MLP neurons of a small language model. Each row is named by its layer, matrix (down: output weights) and neuron, and shows model dimensions 261-356. Each number is 128 + 32 x the weight over its row's rms, rounded and kept within 0 to 255. Numbers have three digits each. A neuron's up and down rows have the sign that makes its largest values positive.
A block is one neuron, or neurons of one layer that tend to fire together. After each block is what it responds to, as a language model described it from the Wikipedia text at the highest values.

L9.down856:134091151107125106119117165201109130136106117124138176162128122142119116142167091116118151154121102138165139161093149166058145162091173166170119189164137100198173152180146070058157165154191119132127085149157188153132140141170155191124151137094097104137167127133085135168143097145079102101
Role or category nouns that take an "of" phrase (member, owner, coach, elder), plus mid-word pieces of foreign names (Od, Hu-um-onen, Zhi-y-ong) and decimal digits in coordinates.

L4.down619:140100157127128135182172141173169153059046150094176105185142168146148124138108155137144144103168130095124136095131103171136079172091081137085150105166119140119152066093091192102120083099127155172105058155128136147114119129140157100129105153111176133124185160140130097176038106162126108085
L4.down789:169116120201110082130118129141111135112147158080162129127155090148170083114157069123084187121166116164171090153089068169097079129137082134107137147154093104121114156099175177115071153156116093129089136142147118171170158153177134134121147136129162109127126180176148148100111131103146074130
L4.down1251:140090073117144064170163135160160142155120186168078103128167147198221175137119136098171087089198077128144175162044114112138076098170066088161100120124114158162110135112129061112105151103090119095149031125200128160148148098132158163103136076137116133213119118147137132173105159122163160094
L4.down1264:143104113134168094130135120161149153115109145121115120175109118185208115055195144141149149157086116095078140044139108124143100125141108118088109152135163088092123116082128165138171162125101074125185135130111121192125127223104100075202147111096117180088143098091145141094130124101118168186
Second part of a score, record or numeric range after a dash, such as 1–3 and 2–4 in match tables, also 5-6 and TSh-1; weaker on mid-phrase words like of, and.

L9.down1018:153117166124116108102129185081106185110126178112066157142148115126112128172104128168152177146138166128125158133132086140124107150172119159107150135154139101172123172109159118100123118167203134157104158133115162131114152125102131094165179112160146096092128102142172106067187119147090148096
Quantity or part words that open a partitive "X of" phrase, mostly after "was/is/as", such as "one of the best", "part of", "some of".

L9.down1110:148139156174088114127086135185151067108122118105107104068098108118113150102139161122139094098137063148112138154120090127096116151214120147067114106080128147084146065079101108099139092125108114108145103088130136130148157156128158115130067106118150106126183136146122069134108138100138145091
Last word or piece of a multi-word name or noun phrase, often in table cells before a | or ), e.g. L(ab), GMS Racing, Graham House, Retrofocus design.

L9.down1156:142116165112113124123094132103108107132164150087125100174118099108139135152161118116107156176100150127108168118116123155133094118104147125160142107160080118127175144178073088170111119087193194095068113125121154053150147175086091122114129144122200136123134125164154073147117158156152105071
The word of right after quantifiers like one, many, most, each, six, as in "many of whom" or "one of them"; weaker on among and inner name pieces.

L9.down618:160099146133106171105138115117082108104143136151140114119110029112159135120120066152131144112129155101173164102137168108130149168146183088142125112121157166125115111137144133142125099165152133150112102101143131133129136189162097185108189127152154176094162122181130138126141093096135191141
The second newline of a blank line that closes a paragraph, table or list, before a new heading, table or sentence (e.g. ==History==, | Player, The...).

L3.down327:167118182092100115176085127117125153111083139119200181124128101091147166174148139104136136191069077209150126140106167117071127151125157160152162124097146121112136130111090165120156080091134142119089126122063145135151112120129098160066132201089149142174114088119090126098107123130140122136
L3.down442:133137176116150114113157134148169139090184131107158129138131127126160135084101192139154169122156061099182143108108101104152125115169132122097107145164113144204162075156091191152135124099117135104110158131103095137105149078180160144128139119157157114120070128182127093167149166112169097178
L3.down680:072119140103104175182106075183175090163109125111081127068119136152097103119150147106153066113170140158155182130089178177118158157171125129138113139143144086126161141059161057117105155096123148118082103144079115133137121148167203102073095092137139133152179133119112175165104110114137118127
L3.down973:144164117080052159093165181163117100147116108210101118144151146160137132187096106073131166101078127114140096140098125163145121137170126097143137136101177186122144146099075155055131107064106101097110128135165163048128094148139129133143116090106151130098132130132180134113152157163165130143
Mostly "of" as the second word of a set phrase after an ordinal, number or noun, such as first of, Place of birth, End of, Port of; also that/in after sentence-initial Later.

L3.down331:099126125145142194122113110102144120129130110117111174031142122126131155173105184106146140126158129124073126126208161101087100103072079155210094102172142132114150088150113157141120143103060146088169123103129158157128107115134126162072123166132133112165083136176116161137144092106125115090
L3.down503:095158149089107057102062156104113101131135106136174127124116113055138107090099133092056153092151114131077151214122105113113125116085159130078121127074154085200101111102143123135115111159092145120072132117112132176145113122129155120158164089162132135141123136130192133154091160118162135158
L3.down788:140113110131105089148089110144122055108143122097148116103126142102126162102104102174123087143091148153106130177091128117077176121118124123162128139118112116149140175095088081037106112181134108143091169145131117157115147123118110114042169111171135104146199093169195179102116158104160137179
L3.down1115:147140039126080133185143094131215072110176111137167088157084160115081101127103179177116144131099151106098087171136122105132111127136157153159129158090145131149175112092105107163159174145136082126168098093125113136110159174099094134148104104081108113148216047121108150097123160109161129156
Nouns for positions of authority such as manager, coach, governor, mayor, captain, often after the, as or to, especially in sports biographies; weaker on other nouns like part, season.

L3.down265:105087173089091139141134176129090124111139071134124135177114115161117099111149090132096113129135131128145113136130158131175170123118092075146137166134115094117162142136077160125137081176163132118108096121135197135104139186135113145105146102093135119143142217129088145167161116047139170124
L3.down558:114134125142133137156133128158098148101107183152150130134071095150140109146094151113123163157130125142150155103113150156145166132126099126121062149108112093137125149079152122109135023126143140130113112123164140149088093105134132114083093132106099127125099197107104146151107119140147130116
L3.down810:129156162128130161151130121122108161111091201132122142133126151160141107131113165094148153132152172166120157166183102087115136117092068104147078151166130120153166101128060112096189140161126102136118126138119125106146106129158104142138092106128149147167155137108160189188155126155100165109
L3.down850:110157132116099128107203126135130163125116182141182173101145127111115125132146172141142144156103157135146170084137167143117131154119154113114100160118134120128128170132172150134074000124092130173105072086136120135093117125142097117197134147144129138138081158112117107156149154119151141163
Fires on the line break right after a paragraph's closing sentence, before a new paragraph or heading; weaker on table pipes and sentence-opening words like important.

L3.down213:145126047069124097106113128082039164184026116109103152083153179168111123111103118099141157159118146112091093140095099125120136120095059132143128082118141120100143151122180059063121156153153133139122108092137126178119190110101160134113140127107113183153085143069134113131108150127130146137
L3.down525:107182146112158101187145183116142107175078140147199130088151166178038183160155162080101119133158096069176101148137163133164097156172131155127159107088119111130152108109081137146155135144100109111103113108093139143104112173147126131102168094120141171091129150107143139126115149120117152115
L3.down889:100067147121128127110079145182137111122082130125113140089127145143160176178183040137128138129090181116109133182123154057150173133181097166099140122100153100126102164164151085144076132137167127182139165143145159153105101126124128124092140125125095120122122180141150117069138149153179171132
L3.down1038:142131125127125125090138115113103138109055116083129158118164102107106145121148141137053219122144168181092099098189115158127151164136213175136122129121029165225115128137139146096126149139144135119069122141072205157071154088088130162112154169107103135153118178112103125121108120083106122101
Short second word pieces, mostly "at" or "y", right after a word's opening letters, as in L-at-itude, Sal-y-ut, h-y-brid; also some whole words like national, each, war.

L3.down22:136112148135079149133154108131154148161146123166137179112141142165117111086131136129115142119096130170111122092128015147101080154139135086177104137113199129142117122092120165084148197122073149163112170113159095130142122124130135087201151129076110119113185098138135124117101182082112077063
L3.down406:142130152150135137155135142131145175167108098137120133142161107152174107086104169124146173087096138074111135078179084121107150091088130147135078121162130088121135110105181174121125156140117147088146110092101183100200095176144108092170088115136195087138133178150181145139158095157160140199
L3.down1020:105101090137134078079106133100138118110130125096094150134085174131126125135203084143182074182111098118080133149111072111113096092153079154132165186141149102083086076111136149155124102145096144126125087115143145106164147127074110097112130116139085097130039119108180127141122132149138130165
L3.down1245:082085120099116082124136094110141104134129154177117098175144176137170118048100117117121075116183115134166177130141121096095091086155141168106138149160155120154119138083160124106171129123105115116100144200100187178114112125160183101153111123090175136145146179127107175159141166123153073121
Match scores like 1–0, 3–0, 4–2 after "a" or in results tables, plus other numeric cells such as 9.0, 2.34, 0.5.

L4.down360:084188161124121140112162096132094147100130154116151128120109103157170117199166196112099181189103123150200168118120130173134146092082107119139087119136139107116094113073085089098150033126174149084145118105164144126112101137147122158136119116104088083107101188150080153176119122109124125122
L4.down584:145128098155129098146155083120115154053132138161153206173110135170155071116159060123156161105171123142104124089168113115100114121141126163162121146138189112166152193146199120122091170137115179114187067108143122127126129133154134130101156115113109095132100145138116101154160137200154100132
L4.down709:100151150152129126082148135171095119145071158147106135139089153111162137119146136104092173188169167114149155093153188145157161111141104129127109182115100132142091106118138106097113025106176152125134117142162155153145120088122088152120096157061101126102122159133091143163065112158141112119
L4.down798:105126160104140149140121163149105140130135144154136136098095127137131128170124196120141116159135116152194201140106154142174194103085131086096081177115151086144112159093107085116130002117178141089140107080151130135129125103158110152132114135138073143131104195161129161193093152141127136121
Line break right after a sentence-final period that closes a paragraph, plus section-heading == marks and table | cell separators.

L4.down108:137137114102165131095087137153130168146130127045144175112124132132126101167196067099087054088100157135132134087130148120127061087166123106163215115141094123143114185193110113122103103153120148064143123108145159155095162059077114133151134079123155161132122112143108126146132082117141146048
L4.down846:114125105117084100125064114146137117120120183088119124143036155192131133138158190168116137150159114116093103143158161094158148136136078145159138107121134131131139117192160157125146136147124096109153175123102112142152139061144183107064149135117084155192135159176115156132133118168112144206
L4.down911:093136091123146105163154142168176140089142137109118109108152118121038163153106141170117132190117128112170107108112178130135123122152165161176104141139141095159118152117177161117120162160116195115081117079141116178075175079163112087140093140130091116142084067174149151118114099070126096094
L4.down1011:165127163092074137113095125147116119080117106120114108169094094107172108123098152165137112140050101093100094136116117104119097103108135115142101140131125113103138121031094092097112141125175129126117137161144147105143121135171099088134131156198165121200151099100073132186122182142131170086
Mostly the "ab" in "(Lab)" party labels in UK election result tables; weaker on scattered mid-word fragments like cob in cobalt and Lub in Lubniewice.

L3.down85:163106121111157120118149084111055087073126073106130153098156150152107142098104051142108118122133172100124133117102154140120143142114171113136089100197110140138127096126122107108138122157164134152113166036165123181122117190053127179082137161116102090093075105121159150185109150136112143157
L3.down258:147163085128114074138167132136134128194136150124143111165114124130145157148146095144181117118102117111196116108125151192088111169115111073069076089102134140166098122159101143114095141200127100136137120119137144130112152120097170089083106132114131125055152179186096111149134107124103128159
L3.down1063:081201116130107089191137118092141105137105149112092136085106175157152127104128068123120132102123112115165066119087192144138129094131150130137138153170104155124075141113168136052128139136090097123142109042126127087161127153149058117155125144115145194130166122098134129142103146165050146139
L3.down1145:124157117143148117154141162100147145137135155151120134118161141146072143130047138144119161135087113088138131101192091184084050181166208187137156175151120107095140093159069076088089111193123092157141155108133129141173035137172140156112113142151129173118124092162077039116144127086076160120
The word part in "as part of", also "became part of" and "any part of", plus similar nouns like end, result, stage before "of".

L9.down457:104073101134110125077147156178133195124166100097121104114163144116149133142112133170162132130122123155113134123170159175125143139097108147137147166082148132114127106097112106159167194119186121117175149140105153135093080105140092122152121093141113117138128100081124118128148149142131167144
Numbers in match scores and win–loss records in sports text, often right after "a" (a 1–0 defeat, 7–9 record); more weakly, adjectives after "a" (pivotal, recurring).

L4.down154:171155157215177156080163096218123162147122146160108157092079086113148108149128093067079113155189126112116075164108160119121124112145148091053098172144032149104164158153123146110107125147147124144145056137145107125132142153072180085110134076135119100139119112145060146088094077093094113118
L4.down531:093135091136170098106115141165127118162117102120166152103121160130053154098138134151118106158133099118147049168083107141127143113122144131147147104101046150116114121116148135176144161144133093178124129115156141112127097117149134212108107114145067161107132149175114124106067122113092141078
L4.down790:124122098136167093140107199092046138124083171116130134115125121156147101156079114173121163101151123161164137162122126092106156159072168097154172102154171131135146184121127171128133070110082091169140126093121157096172126133196117119147082079138121143166160149175105083208113126151082163076
L4.down1022:106138091167171119059154124123060098139232157140115083108128082133114135168136178126141126150141130117098123114145090152151098152110080095120112101146094127155165104046092098131195132153122126117092157103099129149184138103089150136132189184150097141114122121115071155118093076134114102146
The word part (and partitive words like half, section, member, all) mostly in "as part of" or "part of" phrases before "of".

L4.down49:149089142123157168126118164113133136127125191143160137140108071128150101114165162109119163117111152109083067141134102132081093086111155144137145114147063148158092054117144150084130105145131073070135111128154161139173151129085137124088090135077055088114186070100170137184135205142079088145
L4.down307:147171099098179132180112100070118164081154135092130159152107062121160110142106154105167132134118103141097129107111130139118120164133193091173129103157086105125127078096138150103135105186094101148097101128181135087107104143145101143140115192133126179150107131178134157135121133114120102158
L4.down349:135064060106190140167163163107122117135106151137177137099123084171120153145120116080098088181104146129097162108091167168134169143161114116092152099175128083123128066126132026186138180182076189163096133131091113151096153177131123122116171109132137170073200101114142145147095142072071114148
L4.down862:122105130177085144117124130135050179154175101078117171095107153157149140136076169170176089123149134082134178139113167139152146133132104149127164104129116157127156075111122129119149143065084146105089118157158132193149085204097110136096155124041033166125132072126155172103143104094162086140
Words opening time-setting phrases, often at paragraph starts, such as Before, Prior to, Until, When, As of, plus earlier/previous/last years.